MLP neurons of a small language model. Each row is named by its layer, matrix (up: input weights) and neuron, and shows model dimensions 128-255. Each number is 128 + 32 x the weight over its row's rms, rounded and kept within 0 to 255. Numbers have three digits each.
A block is one neuron, or neurons of one layer that tend to fire together. Before each block is what it responds to, as a language model described it from the Wikipedia text at the highest values.

Heading close markers
L3.up432:105112136138192177128148142084143098120127114149178108162084104149122112096158154173111092129131093119143075169112113172122131109191202109099064115139168145040142135113121116125107138100140085134185063149107168151145086050157159111090108172119126115145109216134121156093133038095089134138157106111108071145062143142138097090152149142141161121142130085122139174111176136152154114120078
L3.up770:085126116143203127139168070089125105103109128069119134155174095105171101135142120136081142125163155142087146120000123119112178100133147169130132124144155143182119105174162086082149099091127133061148090099118092168148120137095112107134118081132180129148166210141137147082163140121161165125121145099159136081136098159111103140154133202152122136154115116109119107100153126089175130126103

Predicate role nouns
L4.up129:123090149112108122146105126088126040122078093172116143141125187149147103181130153151180065198175069163104104143105158136125152122109181151149104120085138088165082123140124175147107114132132113079171104131142120071126154087161098155077084147164088126125113115192124132115147135130082081157129157093186094092125108157173059160112166122106106088166136081156141136173162150130094127118176
L4.up895:179104077145105089144108131108109109122075082191169155147149132178135081128136120167178067184135071148113152111133109113173211185079113128150110118122130144103120101168154192145133158120109166137172123138088060133132156038146124082096140158106167107147062113173156109096101126110114108186128139095169125183115087098140144134181060156128147108167157057124177106168144107118166111136155
L4.up1435:188093133115150120170106121133149129094144100174186104157171114155126145136145155139167150133149142183111110159119177143119178152171072106138124071194164126162101164113155145093112112075178096140139123133112119146110112083157115172101100085174087104154168179183156139125101136151073136140152072089139178071121170136162113159081118105155130145137138152184153123177082151098140136124156
L4.up1484:099091133105200136073122083119131093091119077103107150123184112123149125135168144121157057196158178193127121151129131091125202149145101121168132079134118090140109122117152149049136124118095160072086147096139109114150077120068098092050138056064080081200125161199124172106147100129105152152128099172116133132076151165160129109127124075160133090127184130134108108122180142141165140140164

Verb endings awaiting objects
L2.up706:067127161135096073134138180081117130073150118173127069140084120146131155062127131131109151106110102114119152166058141176122146162134119123073171140166166130098152106125058163135163184149144082089162158130126075134154072135128154151157142195103153148151191138091114134113141098091093108155153181146094120056081071119162121115130154106084098128150109091132109173108181078102134165117191
L2.up791:147134132138147138096153139096087070121181150133120133161150083135178134120150171154099074112210159155102096205067141156126117157080136108097156111146133054088109182186129114087115104147186131122173083076106116115125099107172139121058111091146100135189124132174172121111172148116056177136174132131112102194165104051138164128145109109129152165119119132191140085155123113166129081133090
L2.up841:157120181070106117093132134107125116125160159160136103110132186112142090096083114142152047144150157102165084133070143145128098107085116181101089116178120121127093145125145143107137148118153094091155096152154163092137138127161155148119125107120124191180107188094092097129179115145122090160172107058169132115101127099097144112122128191126106098111136152125110092120154136084133147110112
L2.up1133:142114192106166116130111121116124080126122143100161113115152184113116130079170128101153139110163145135124122160106158193090131139153102106112093157161116142150093114190107119172179165084149078113085095103126163155114192153054106140142137125117144136088165163128098097119169106076097084107150133119140127101131175135190139105143145119113101116126147153128121108113216165111118152129185
L2.up1154:116108105134194123112125115133100093106125125157051148119136118078176108128117095128094080121132137161092116178103106144136137109122114169070126095092095145164105175162059070048135172128165170080124137116150172133152140079076171159129143130142106174171084197163156136123091157124118130140176151095043139164085146104090175146148119177147131120094156173133107084086121145070096060096099
L2.up1319:158119113127139157168131143145071094071088094166185140105164152103154111084116111211118115133104145072133120195088134149124122164115153202114088084059068096163177146170135120133106175094129165109164093100097159125076208051087141154043129110129080158139123154129134099139112169122127169149129143103133130124129214069155109166112141178091093072117120167107065133129132156094142175130133
L2.up1378:135125062172104130100083111144121064128128129140147136121154212192204149108108144146109147131136190153166221063128093101170109153115195120073091173123136116186107122145125107184100113099148175096071084111125152099218084134113169119118166132145153107114110145096099148117103153152124091153130153138129117101152180128159136128172137126137190078129160134137123046143178143141177130156097
L2.up1440:130110157140159144087121097044070094096137184163176097138116157121132132117191110145109121100160137164101129166112133184133104140123165109180097125095094105163096117169122156143103154106154123084200086075105085119136135160165146121079082159158108122121102224083162137116134143132100220099151155103094156093080174032100114110142163170126125141135116109098140082140159126093116159104148

Mid-word fragment continuations
L3.up155:163125161054139080120108087153160129141139116086128129106147190199132101131125189114094092137142135094125114088099087140087148146201113168116066136151134183104098164086122110119109183143149166106145101145069158159155131144093181143124109128105093193116172155183129099138134144150103170159177085120116085145171127149173081079122071148165129132089157141091083083076100093132177133120120
L3.up1447:128164145090096146059153091161090147057135055127109121081132097163143109071119150151084084091123116165127100124154132192123136163133144135118100134101138162112099110144101159126085161145138097118191120162137113124118116143142131162175116150080162101146122146124092114116119088158089158133150150100079130041106124104139127108101125141196135116099156085126106123076133173151203114138033

Mid-word consonant fragments
L4.up722:136122150138147090119137075062121129095086175123152134116092063100148099129122178146103108163133139141170097081112142076098129121112116089059127136125135111105140123139162080182093134089174116157184115160161167182107112100164133146123145119065113138091097116103101135128180134115053138185145143107104155105088137187114143066131122151143080127174096111097094131138115154099150146145113
L4.up986:157103110066088103094118102152185109116154112087103136066097119103086165048149114101115095102088103090163145102157164101178135171130140145128122126050141137137049079153077139129172125130120082075093104123190166127130092091141096135132089156137129158157065147140124083127161128082130142166169113104161137122152153183115142109115078126116169156080136149144117126101121168092140211111140
L4.up1169:116119105114098131140125056179164155093061150159148132108120129087108177120164151092126103139138076122186132109173140150122075201176069080077135090111194109145101130127124092188147128141079135160122079162138152169120113100132155144156129139114080160157104099170129119110134102110147055150146140123157133110098146113151086102142129091123117077041128105124091157139153203091143137124157
L4.up1373:129121152068157088096184059113122161105082105136147132100110155156127150154066161158120099103093160155122120095152144171064156125172089169059116118099145126048109168156091132130142140115130087127159073149164133129091093159116118145159173128126137185127078199118119168128108093153116061088123122151080070072107093180155100107125093133157158076115193098107069165042178138159164125119126

Month names in dates
L2.up41:188104122063120112083119097119077135111154147089110124146108144149129174120118174082115103122184135121147112129082101129123073151200129158095172160110158127093095156142178142093165115102149054166084138091153167152169127118119145148169148110100101131067135141155126090088147120175134109131187166055114050139148185125098081096167135139160110158129164132174104147155104187144124098126162
L2.up223:171110114124197097121192118079164136150112155140150124169144148130169116067136174142161107187163155191195096152073143170139111121039149117071150118097146131080098123147158157120141124153125130059126110150112122187177157093110077136121105176136120088166163089178093149097136155147115110120167084125092184116115115132174154122156112119119097089071149130175088152091165155103107174118108
L2.up513:118147100090141165096120094102093156114168098113079058090127143075157157124133120113080097136155125134189121106144081201153095212147101154104154103081035133070129124130162112100137162130162108134104130146040130108165107132118139098113137133112112126114173109097103164098121164130110164113135148105174122123126124074120139107184126182169088176148144137119090097079141156140129134136086
L2.up793:105101117119159099122122123133086174105141079087110052073097122157141123150140174179136128151200100093107136084108128118080107140138113172075171149122105144098107122146170165119101131150103160129110130114119204145198088108135141129119164113130130078155129146128121108088104139142126135138160159059160182125108126051142144077140066151123083117076150117092133097083164125140182204098161
L2.up850:128128068147224157108177061151146142115099120115152090107076139104137108106133152097161098174207130166124104166083157197153099184102191107147165122145108086132077156107177171154119107106159092149138128169133144162190183154111156106089174143138113116101156095148106136115097141106123105120137134070094148154125070163143160129140121114084078127106116170176066128145152134081095136131132
L2.up1204:146132084076175105086162070100133172120119167127097137094141178098205096118065112117138091165170144123114128073140147133129112123108208181083169152131133161122143148086129114108081115175166093135101096154123133166129107131159139159152110163031120163160159096126114122095076124156150112176117159092087158097180176096143156060091142126142129093186093166145125145061095085163147111163126
L2.up1230:117120127071166116154098143112147101102141093126138052112134176145121082059170091145102070110205096130145097124132138142088110167162132120115139075090137070108136142143208169116090140110130116132163090129108110144111154088049147112129082166136136108120177130117150143105066122121154144113128123151153112142121153119087130108110172113102079122087110182080144170114159106122140127130084
L2.up1415:163141113134172169140126039123107117106116141082149086131132150141144158034107099136122106186142119115137126170093140157098111143141133134093127123149093076115113139081175167095099116130176131138165138169129127162198096153126106137098110187133113118131098171140160118075160135124097149121110130082143124111106139194111122100170152078185151144062070138186070075118157155128117143119088

Date-slot before year
L4.up286:141142113145199172127148086147130162083118144091133071130119180117163129151113104164149139153238134144091076177058146144099085128112060148076132116151118114156207185108163117126095103089139115101191068146182136154173126084122143142106131112150123121108175188150155205126128166132172105128079143076155109120129115098145092139113115123152056142110154159135132098142111070126107097149089
L4.up522:109113102120127169051110114155163106096100127133141136096108153072175131130105113147113118149099061113113165190108133201173109131177172137157138156138167089126146103067154201119146096147123138155155103146093144133118126107116175103103128145061126158153187158128149102102095112170093130132131131067144126133101188136083057162140132140132170210125112109087089152091138117107122140113105
L4.up701:129144092084139113083099129147144118123150143074129064090158158118103079128177133099103100165158163104162169122118139139143077158071175124083098101061076126071089161090151127133117111139144110137103092206096064142160087158161125100105116163084149130136161143067130111098138150062151093129153125093120103155083071068141114176159089140174087103108115193116074128033088129130169119146099
L4.up826:126125171096237101149163094175136140126144127117146124106127154128116074150163130166140143150184084144172129102148164148109085108129097156133127141099138123128126216122129184179139113087101050103173098118159098105158136121148137116164127147098145156065180186151127158108139151088099163141120103038133076127116088073141165128101123140127126092131116139149107115130121114089094136085125

Consonant after name's first syllable
L2.up391:132102176108132094121149130150149128117027152063127122117138192138115113162145153139140118125079053090127149093148089199194108135075125118077068143161102144088073155103141128131184142108128138137131079106114102143145111156106158140144043153127084176097206145133103128124119103102106044140117128119144086086060108152106148156113158130166094098082092125069140161111178083110113231139134
L2.up1107:138121083139134098173111125141114152088103125115122104104129161112129123124110096123118169118115083154125085156081142208171155094150090092077095102096140082145115177101166172176073155138137114153110164117146106146135154140082192156096093136079146120104175124083105086110075145120114102113109151153166129055114156128177095068108174115127144064044139102100145133102155148119170171133135
L2.up1196:132133107059111124097128062177141109111106179097155124116109102188154117082132170084119056132158139149173067081134130126077110109137146124137062132151208168106164140112086108099112168081163093122179149122147081151114081138163053117107134177130139200167127070141116103098108180124062066132125169117062106111103079147199140085168128166157180089129108131100090123143134133163155187168095
L2.up1257:135151134107154064120163092143168146156116122140165076143174135052101107058095087129054118135114072148106122124161131149140122147127143161178103126159120141148121132138141094161111145080141099148122105083101103123140116162141112181111117206181114157062171162129109121119110126159169106099183178135126050084140144125068100163084149148225177123096103104089134113126176097126157139133147
L2.up1279:117120098047096119124145071135138132099125153147144088137086122093063117122131157169118116126144111112158166106104124110131144137079117130141064118131144126137112140105131149202100180125176026116146161149193136125149126170139127129162103126106123185073090111131121124097129102166090140101142195118104171056070138149141103104092129154118147098051204096119170149101114096121114207131154
L2.up1345:115141119071066075076166148080109123128075122119136124084135122091160165142106200140091122192139133123081160124132117117135114169167079079093198084133094160114111143147146122154125204139079052157105119119119173110114128144089092169170127108136051134077118095077137125114134107143161102135147144109137059079168130074128118120109070136158114133102155124080146140088134111106203125103157
L2.up1382:143138166127124147096157157149134173121112176119114125032071184127112168083119153145097108142118153093167102090126105106157195179171117097134127137150153085158102172117104124133183116090111107147105084087128077155142115090105104141170147104118117170116100115156150099141223136118104147173184138114165116078090078147104133094172138150180127106091081082095058111129108146143126128149093
L2.up1447:098128144137093121126167077155158130042124167056124101147108128083098096160114128141103083104144101111093102110131063215150130120128100130153132098133123195128105177119094162146177130125118090165210108126142131153083175183087097148114107150190156148071107134216174141113173115140121106124131124105120122075120132141062121135064139160146159154074203059169115112097118149122121123129113

Date-internal tokens
L3.up325:134097119120123155099128080102123113161065150059092116138138142195088084080106120162169104195145158105178148131118115141147096200101146134082179111145101093067123119099158165135122129083161082135105102194132086094187118115092093060110115152116149104166155091140082144098126119123139127127114105083104098141088106082109125123119119130136112156106190134133059100080211125104137136106110
L3.up1273:121134126139125128150149077124088171144059152125125122081119136126134108089141098107126111114167160116166111072085146073089113128092137178077201097168140118121105177149141128109109143157182072096128087207145142145156149143197120106102086085141097139212163138163102127099119152127101115104138098063088120157164153160071144126133177145073094135097203116174089166130192094144098157119174

Mid-word fragments
L4.up12:158078152115136122131134056109212076124088148100174141107139115115086120095126120145107150107107082132109095100125124130081077105146124187115079126128153168124144155117139123129177110094073083156156103115132080192106201141163134103142104077132089117082123163079149185112142131143168111162139140100116166070113132133157100147176155118213125096118142113124086098123107096117146080111140
L4.up1346:132108146067115064144086065117159171110085135091177197115109111109089182098134122135092139158111078132179123126120091110202122110187193116118110160153122136156130175145177156183127116099138106154175047149156148160122108122117110117148092091190118191162106100177109120115113132167144131153152085117202167116183137119178106154126062125149141100136133181081089117154142133081140159147189
L4.up1421:141158145117109117137117096095153138109077146074131159148083196177073130092096131166115094101127155080152071145140147180131118121119156161071133127099134177126132129108076108119148148114129110147119085111089054143163129128118130150139086120130133121115062159133105116128122106091175168152201113072161098133108073121173149092102095123149133110064109115125132117129118180096120172163142
L4.up1468:173155172089082120108108085204143122088108080066114152114132203159078187113151147128101107115159113115170098179138117155139124148130124162123096151100093161131154106162128169158120164106178154122145116116105122154152131116088133128168097121123138093112069098159135121114141127132113139184202170065115097094120145048152091101074090087112147175088143090079162087030112129122149078124141

Initial consonant-cluster pieces
L2.up481:182157166117140132126114139103183159104152119117118111118133117175147159069099150125164097145142069139156138164087140108141086142171156139115058134196123153174101144135128133143120104177131122119088140075141195157115144115147183097125158063152076206094142109136177014130139159131101125228151115103142103131144139126138054190130074115161149108159096154078171122120131119063128190105131
L2.up591:105118147099143137169095120144154132140104107176150096131119086171085135129169152166193113096118127159111155116142143136104153181158185148090125108111151042117216118106130188126148109132139160139093154149065104111134094072142212059100149105157073124115148129139159101107165098122097087160117136130151113148094149162139146075086137165109150115075173068104150160113135121094084161132093
L2.up879:136128141094132099105119091137170135076135137097139095134133131139139126104108165114088099109161163077105170145112068128113113167143184130085063120122129116112054103132060128156176102142169131121126155158142213136098154129138123135118120096217052134167089127247131118095154162140138104145123162153170131119100142167169108117123110108151149106124138052108082103159101132076156157122136
L2.up1034:116130139123154091163084126101212069100149136131148119114113082199136148115098241174141133151106124151120152147105118124093093160171185143105099102095147104102145139140083130164096144109092148123132158138110164144114119155139161070141174138156103164069157125131098075109127060106133076127116127153194105127109114201186135105077064127109173075119134108128130120154116096155170043133148
L2.up1124:140163131121101138104153110142142162109135104103136103099133135150081170091126138160094132082075123098102099184078111145068161146116151157134098129134144116129121115142093132130090142184093167099119140133173119095156157126126142036123177152198115158123119131124117111112114123165139103126118122149127120156112158084140102138133083138145189064094122082109092096135131054105130138143176
L2.up1237:098078144117174200122114078119185138036138099152133113127120083199143139175150180118102156189214096143115179117143147167116112204174120137098163155115117063173124093099125163147118123126159144130097135110118144110140110063128201111069154151149063143110118123111152126078120158120119076202166157107138146159101138131120033112119110110133129113145103094184143121158120079135140107084107
L2.up1474:119134161067172147075054065115207107136134116140153144086109152143138137114188128132153063088121166182155142133090145124152102144136148147073133089141073091159168155141117142133130100153160164123115135152145129117152121079142146063141084134120122219177103162152106108117103165147131147162155161143130149151114170129132098082170136095170151086131102111078122076144124162093165127143150
L2.up1531:126108189124125128164156063104131109082115155138167118163142128148143126086160143152115115189109159117156091111113138105099067147122175149151103070103118183100158119092140149180101126084136089103096145127095130099153129188183140088145162131107095110093148111105149094100105156137118121146126140142130090117095130175185196112130119178131145077135139095152077109161114129108169089159151

Gerund -ing suffix
L4.up147:063132062097154144150132137136139090114171078087139118032081145167155114109158128167149103115119103155127131170078119158098080157105124087109127080156171135093113142119150189118162163132104139144109155130109152159110125155157133153104132195187140084095152108136137125130176168110121093146137134153117101074119180057056149106141152191152110123153114090114181094103162125134104138149167
L4.up347:147127140067118151131135131133181133127132113126077143069083130117113162106137136092080110125153132155141157137074148191144110184129115113083093090114118157158086160118133129163122178140137170114150124133163146091094138179102120175133172118162186126133121129169145058128198169124130127133202182123163161071112156058154183148134115086178096119137129089164083119101130177144091110111140
L4.up407:137135121130157166124106154102130084096115144132090098084090104183127130049149153163131091125130105167113164174085143122142074149138150175121156132059122088095120128179125103134096168078096120154168125151138200097171159141165140146072115180110154194112159131110133091127142153078117158165162074107096145147140145030122095129129143123155118174198131116118120132169125108148106147154162
L4.up995:189131113104135119167142095099153124110153107123115158093124100148154102123176103131061131086108138160136178148014107109121047204144107182145107158124124162103111121112129153176116188154108131137168134132112149186141124132146115141114117196147102159122101172121155110141172139175082135114184126172136129143130049082175093101118087121137124121135104130096179101137121128136157127111167

Transitive verb endings
L3.up175:141118121135085117150130163119178122072119104101168060114117057126130110134136147098170114145117171089121126090086119202114166138187138114077130128122162159172067141125132078134120142065126129060160112108098131150163078162070180094147128191108054186152135145153102120094191142129095102125137160078135130112110215118150106097126162078127112083147155128100170091150150175125121173091144
L3.up754:088131099131159151130093113140113041168103160107171110119110148130102082145142112176102124110150160149182054171056093191107137140193187161099081088076155069086132132146161130127142123063149122118171131078075122172151146066090158121102100132130183079156097153114110124114121104127086106082153135112107152072104177144074137113120163117156144174157143159147099125079171158145151118133178

Person role nouns
L2.up146:178108148034174153091090156123092107079111093152110135132120118138155127123135100158151073111133137164122117131133174127123078088130132144124178170138105138123143156156140150085116099091124113077125078104115098110154105103109090093111103063074169181171116144181128145116116152084121202127155132087137057108126177069154116147110128116159105078176143128060137135073173091147117141121164
L2.up158:118108150094116121167145132083162082114129162133097134103161117173115091119112100118120097113110128145143155140103169160049125154161115166143168162105141075160067167177126116146114093147141097100159082123196157106166131062106114098146114065136145153164088136189144160129170133146126109104138128154119124128103135073111152137129138119139130081131135126103108117141165161067120072153186
L2.up312:158099086117159128094132058091079161090136111132098140134214118120162104104153147124189077136177105204128113175103166104100117115142112138085127162127117117110156135141120152098078099116137122129080156146089117129143181063188126137065122084136117122113134128149132148098126117143047134145112106102102107125107119110179129096097146068194136128196165109114101120113147096113182133090086
L2.up589:219093168131125148096101155119132116097156142116091136118116116139157106136119118173149091153110133119092077164095107108141113141183159154152121123117140092126174139162108173122116116172147111069134100083123078091180087088111109162078144089094128148153082141179163114095077157042090174090104133103177079106098122130122137171165113184133143140137124129093152096102195120133183148116160
L2.up837:142099128098146155147114130101094137110130154144107159134171121169122136116194142201164099121110104144127104145119120105120119131119085101186144117157168069181102130178131140104101098136154133117064095141132134109130059039175117110117091093121126154157063147185102081121170148100127162174104112104173105107132078088137104136069086118117135141163138166074153111122109143153116196139156
L2.up870:086116088112155132146120120103176116146127118115121096108108168155060053142135168157164105136106148136135160166150142143127104195099159144107162145133209093090153118167137093189167153104136103074137092149082085106152073068084132146094144115135123157211079132221102158130137116114088131102114126138067080035139130086102121148081151146159122115175164127109145150095116115141138166128198
L2.up1191:126070124051140142161100142055130140109112096148123097164133122146123117150148152135125088115158113198067102112095175130133152142202098202155162129076099118097131102176164167078124166084138157060157140123153138067162160167132152074078143125134110132165137144191116121105130132118123097103136149165138096104152196092103094116102107133158105198105183153101197114085171136159143144171154
L2.up1434:162111153132148125135110148098118071117121180143148164129113170123163135163108119131155091115124104225136095188167150099145124107101137161134134149141110098134136181183105132091071147170076137102171077111134138103111046140143123100069070108194129111154126128181134144130072077116093107127127127148121125153123114120171103081145056160170158131133123149118181122114132080196184086098162

Early word-piece continuation
L3.up268:180124126107162130129159125183122129091079109170173099076138184124143120131164123136057092157127073170130062128115066150080128125096124159108113151141176126103133182109128176049081184108160093104143096156190110127136089155155186110129158187160075102101151161162120131116102114107162094171150104125112119107114070192120113098182122153172131192090146187092113108140131101095139099115115
L3.up813:146129152110117139146088113139201155092132122110147135102147133166073171068136106122149153161139130098150131125125134132079070148152104134096047120113128159142149123112062102106099109125103101120056140189141158150123195111114206073140148101172113163076174211119124114117171159115118164165103128148126114174114143138097140162163132101153119133116128121088103078165100154086140139161082

Mid-word subword pieces
L2.up15:190162182150065133104115147119167130091131099110093095111139187104104156065149135192128130064131049106145114128142120111184129121134144144099121104103169195122156127117094144117164164164110158080138130113156090163102158179206133071145126198145163084166125146139123047107139067112133133168160134153083094129169155112128124092128104113080133123055132183058140099119128179115185167145105
L2.up73:132154146127135168179157113109121085088132146083129111120107196129188042089141113108098085174134113147161130127130102086162172119101138151112147097104098117071093120158158183117088131074134087115185088122084133147122080181132173099083117087148122082125112192083126122106160153160188120180087098094129157127169126166118151084079111110127100157105112150105130039100113077136166134171140
L2.up465:087117151094130081096187093165119095122126145168130100044094157149170121064110122131072114145103080113144159109125149120145177135134154114125063146112197163115154104078111071134133135165125143182057150125133135142140065114176173131191132175118137178119112155108105071119152152096085113150188152128160077145095129148134148144149148098156189099146123113101114120095199155115145152127054
L2.up1056:122108143087111088108124113140112127100113066105083099129121178221104077130119132154049089115184142119141049078128117148105041131084146153116095146117163168082065126126114160122112137087154124064197122110195108128086064175129139166128108118043172119102114119114140149109123143133101173175126121084096106071144175136135148133143133091170129178079152128110102048117183160132209118097091
L2.up1295:089092105132131133096124077153129157106110097122129120149112124220149095066125163180083152147120115116175170093129113163168063177145090106140127064153148169106149105152119146172129163072143112068131148178099156122087074138175162115098134136102126186158152083162102161127089136167110112153105114123149182134047116125090131156162150148128155081126152130126142127148165116139091097076072
L2.up1306:173157122113144128202127142099087149085108139118134110140132125122160120116081146128083138129175096169163137191133131169169085135177142124149084110102101100111130149166158131167123164116137072149208113113093114134092145169140128128123072124121147092117131098134112177091152090125139098193149153102160159086113165139113132127080140098098111080092099096087175105141114092137146157142109
L2.up1420:190101110133108136167087125130134128119123122091082151064105151120098073103087147150114092108114103122178147114094121172150124151168153146106132076113156153131098132132172227131128172096200113067148136117106090104138143112184158136068052110085138152147074136130140071130115063174102164165169113133125140114092115139158152123088112140098122099047124097079141134137141119133135152105094
L2.up1485:155104106078137154166115165117165145121156168124109150065080116206186080056179167152139090145092138104161150047130098107107117110178090086101104127091094118143114165143140109126140147094175080094073130111117079125169126142166139095151191124100119187160095113125114056102156144102116095097130102130183122096048100135155111033197110067157108167092111160091115114120123168141158197140155

Mid-word fragment tokens
L3.up232:134136141095108146140143148138144112094100090088097158153158151164105077136125122135111108085133114146157102152120158128110072108140084158151148085118092095088171127115154147151087173088112095090176065136148125064125130115109131153097100156069090120140124150170108105132156155153108157158139155173147131061144128142106186128111115041134106121101112142028159125154085135108163107144120
L3.up825:097144159125121126149133112049155082108165159082115105157128091145137100145096154149165136096105106162173086148112130178139089167080125069099116128188113109080121128104147159127101145171146118122126119125147109166145150183173193117117073197122084139179176140123121114124156105121151129123153101159066143045098116150114121103065165096155130119093107168065103143150116103096130147118113

Word-initial letter fragments
L4.up363:121118117097139094083146094171195131103144076149118121100092165153157114093159119125141109105139124117127136123142148105178132162177156139083062133118103118160147135091121143103100124122169135151125064130146134093183135092065184144099119153166112119153214149139128071100121184160140081134140135161086103153100194157169042135061123050232206143141103102125176140124171148067142150124148
L4.up566:153090082073122119097132147168109096113105142100129070091095195117177131082148110119119073161097122173030116088164159143136060131159175164121099168125140073127163111161079161116125111092111162091087126073125100163094120153140081148109156127174065126144084151107195067124122177142120120075121212118137090112158179157146103112113149133167133119172131137066178109158092121132097114108151
L4.up762:068151140086114109089133134172172087115202102150200130085093136174143083129060121097130150090135165126174079120166163128080089162092200100076098152164070156144149205090094119116115130086145139143180035123128066143121085150142113177083140126159091129116135134174059148092077167147116090075146091203160147123078116100110163103131124132195195100109123148125133116053160114043174157137082
L4.up889:131121113115096118062121090139154119133069097175199127119127146153135142038192168147098097102145170107121120147097115107094077150110143111052067134149123134172116121088149117207167107100142128103075118105165113139114086063099139175152101103197132203090183171091203118107135168137068142125135098149121091127129169147102085144130131094188115065100101090145119156087166145099142167148134

Wikipedia heading closers
L4.up241:158128149123145118171182150103188084140107177097104144100131131154108104078079196119082138147155131152172125109137116130141143139114115120150120121113142149102083163141206111117127116119113148119103114107143082188133122120082102037111144090090128126208106114136203165097135185050180146127130105109212113143148143161155109126124104124151060087094113086157090087102192122150140173147118
L4.up1165:204125108086101195063124093116075166164109152085205074116152157136072158033111148180110078102110119159112069124086154126140153116062142125128140120136157098121150123136125123149120113124088112078143097156111116103116123070121080173155117102181146114178104194088137173101098127143182162135157085108161135092150134152170071143144122191111129083145108162141098087070158091066153137116154
L4.up1313:146136152178100073152152064056056111095124107107135140144071104119139095083084131112074150172159065170145122112089201123200111111122111095143160075176163131126141122172120115161111082139121110138129102141127101136133084136076163071098098143097173119109090147108145178104165104146094153185125118109150131114142112154123099116094110116134167166152115092169163135155134119061094140145162
L4.up1437:143072105140209131157182078092134104107109031119100164146096121115156062134111149165108121087126120124108147162146173170184126157165124102120101120141151102135129131253069092139047070145137142098151077132109112131144159108163100097115137117105154151151099148159137130100136147147156166167132131119178140100149150111108073111135114077109149102100123099165119098134144090058099177114162

Agent-noun role endings
L3.up947:147142173098138119136123144065107139130111133093095112055057097131092080122069091109170072105139109164106120181074134116155138094097154140160091168071141105129092171159155160112148150103159119048138161116153056077168025118139116089138087063096070184163059163167152105107085122075121149133118128132123102121134118142144113098140174121126147117185138146087126109134151129136117154146121
L3.up1330:127111103081146145160169099065041095135135192070146132124105138142139192109143129107117141117190090125125150144143144133079095135126080163132174153119090073105092154126165168160138136124106115138175119132154139061144112093171095136125118083135080126121129097146117125130127137090096131104157146075209096062124069123171136037145088180107068038136162156143120097073165133143148126082194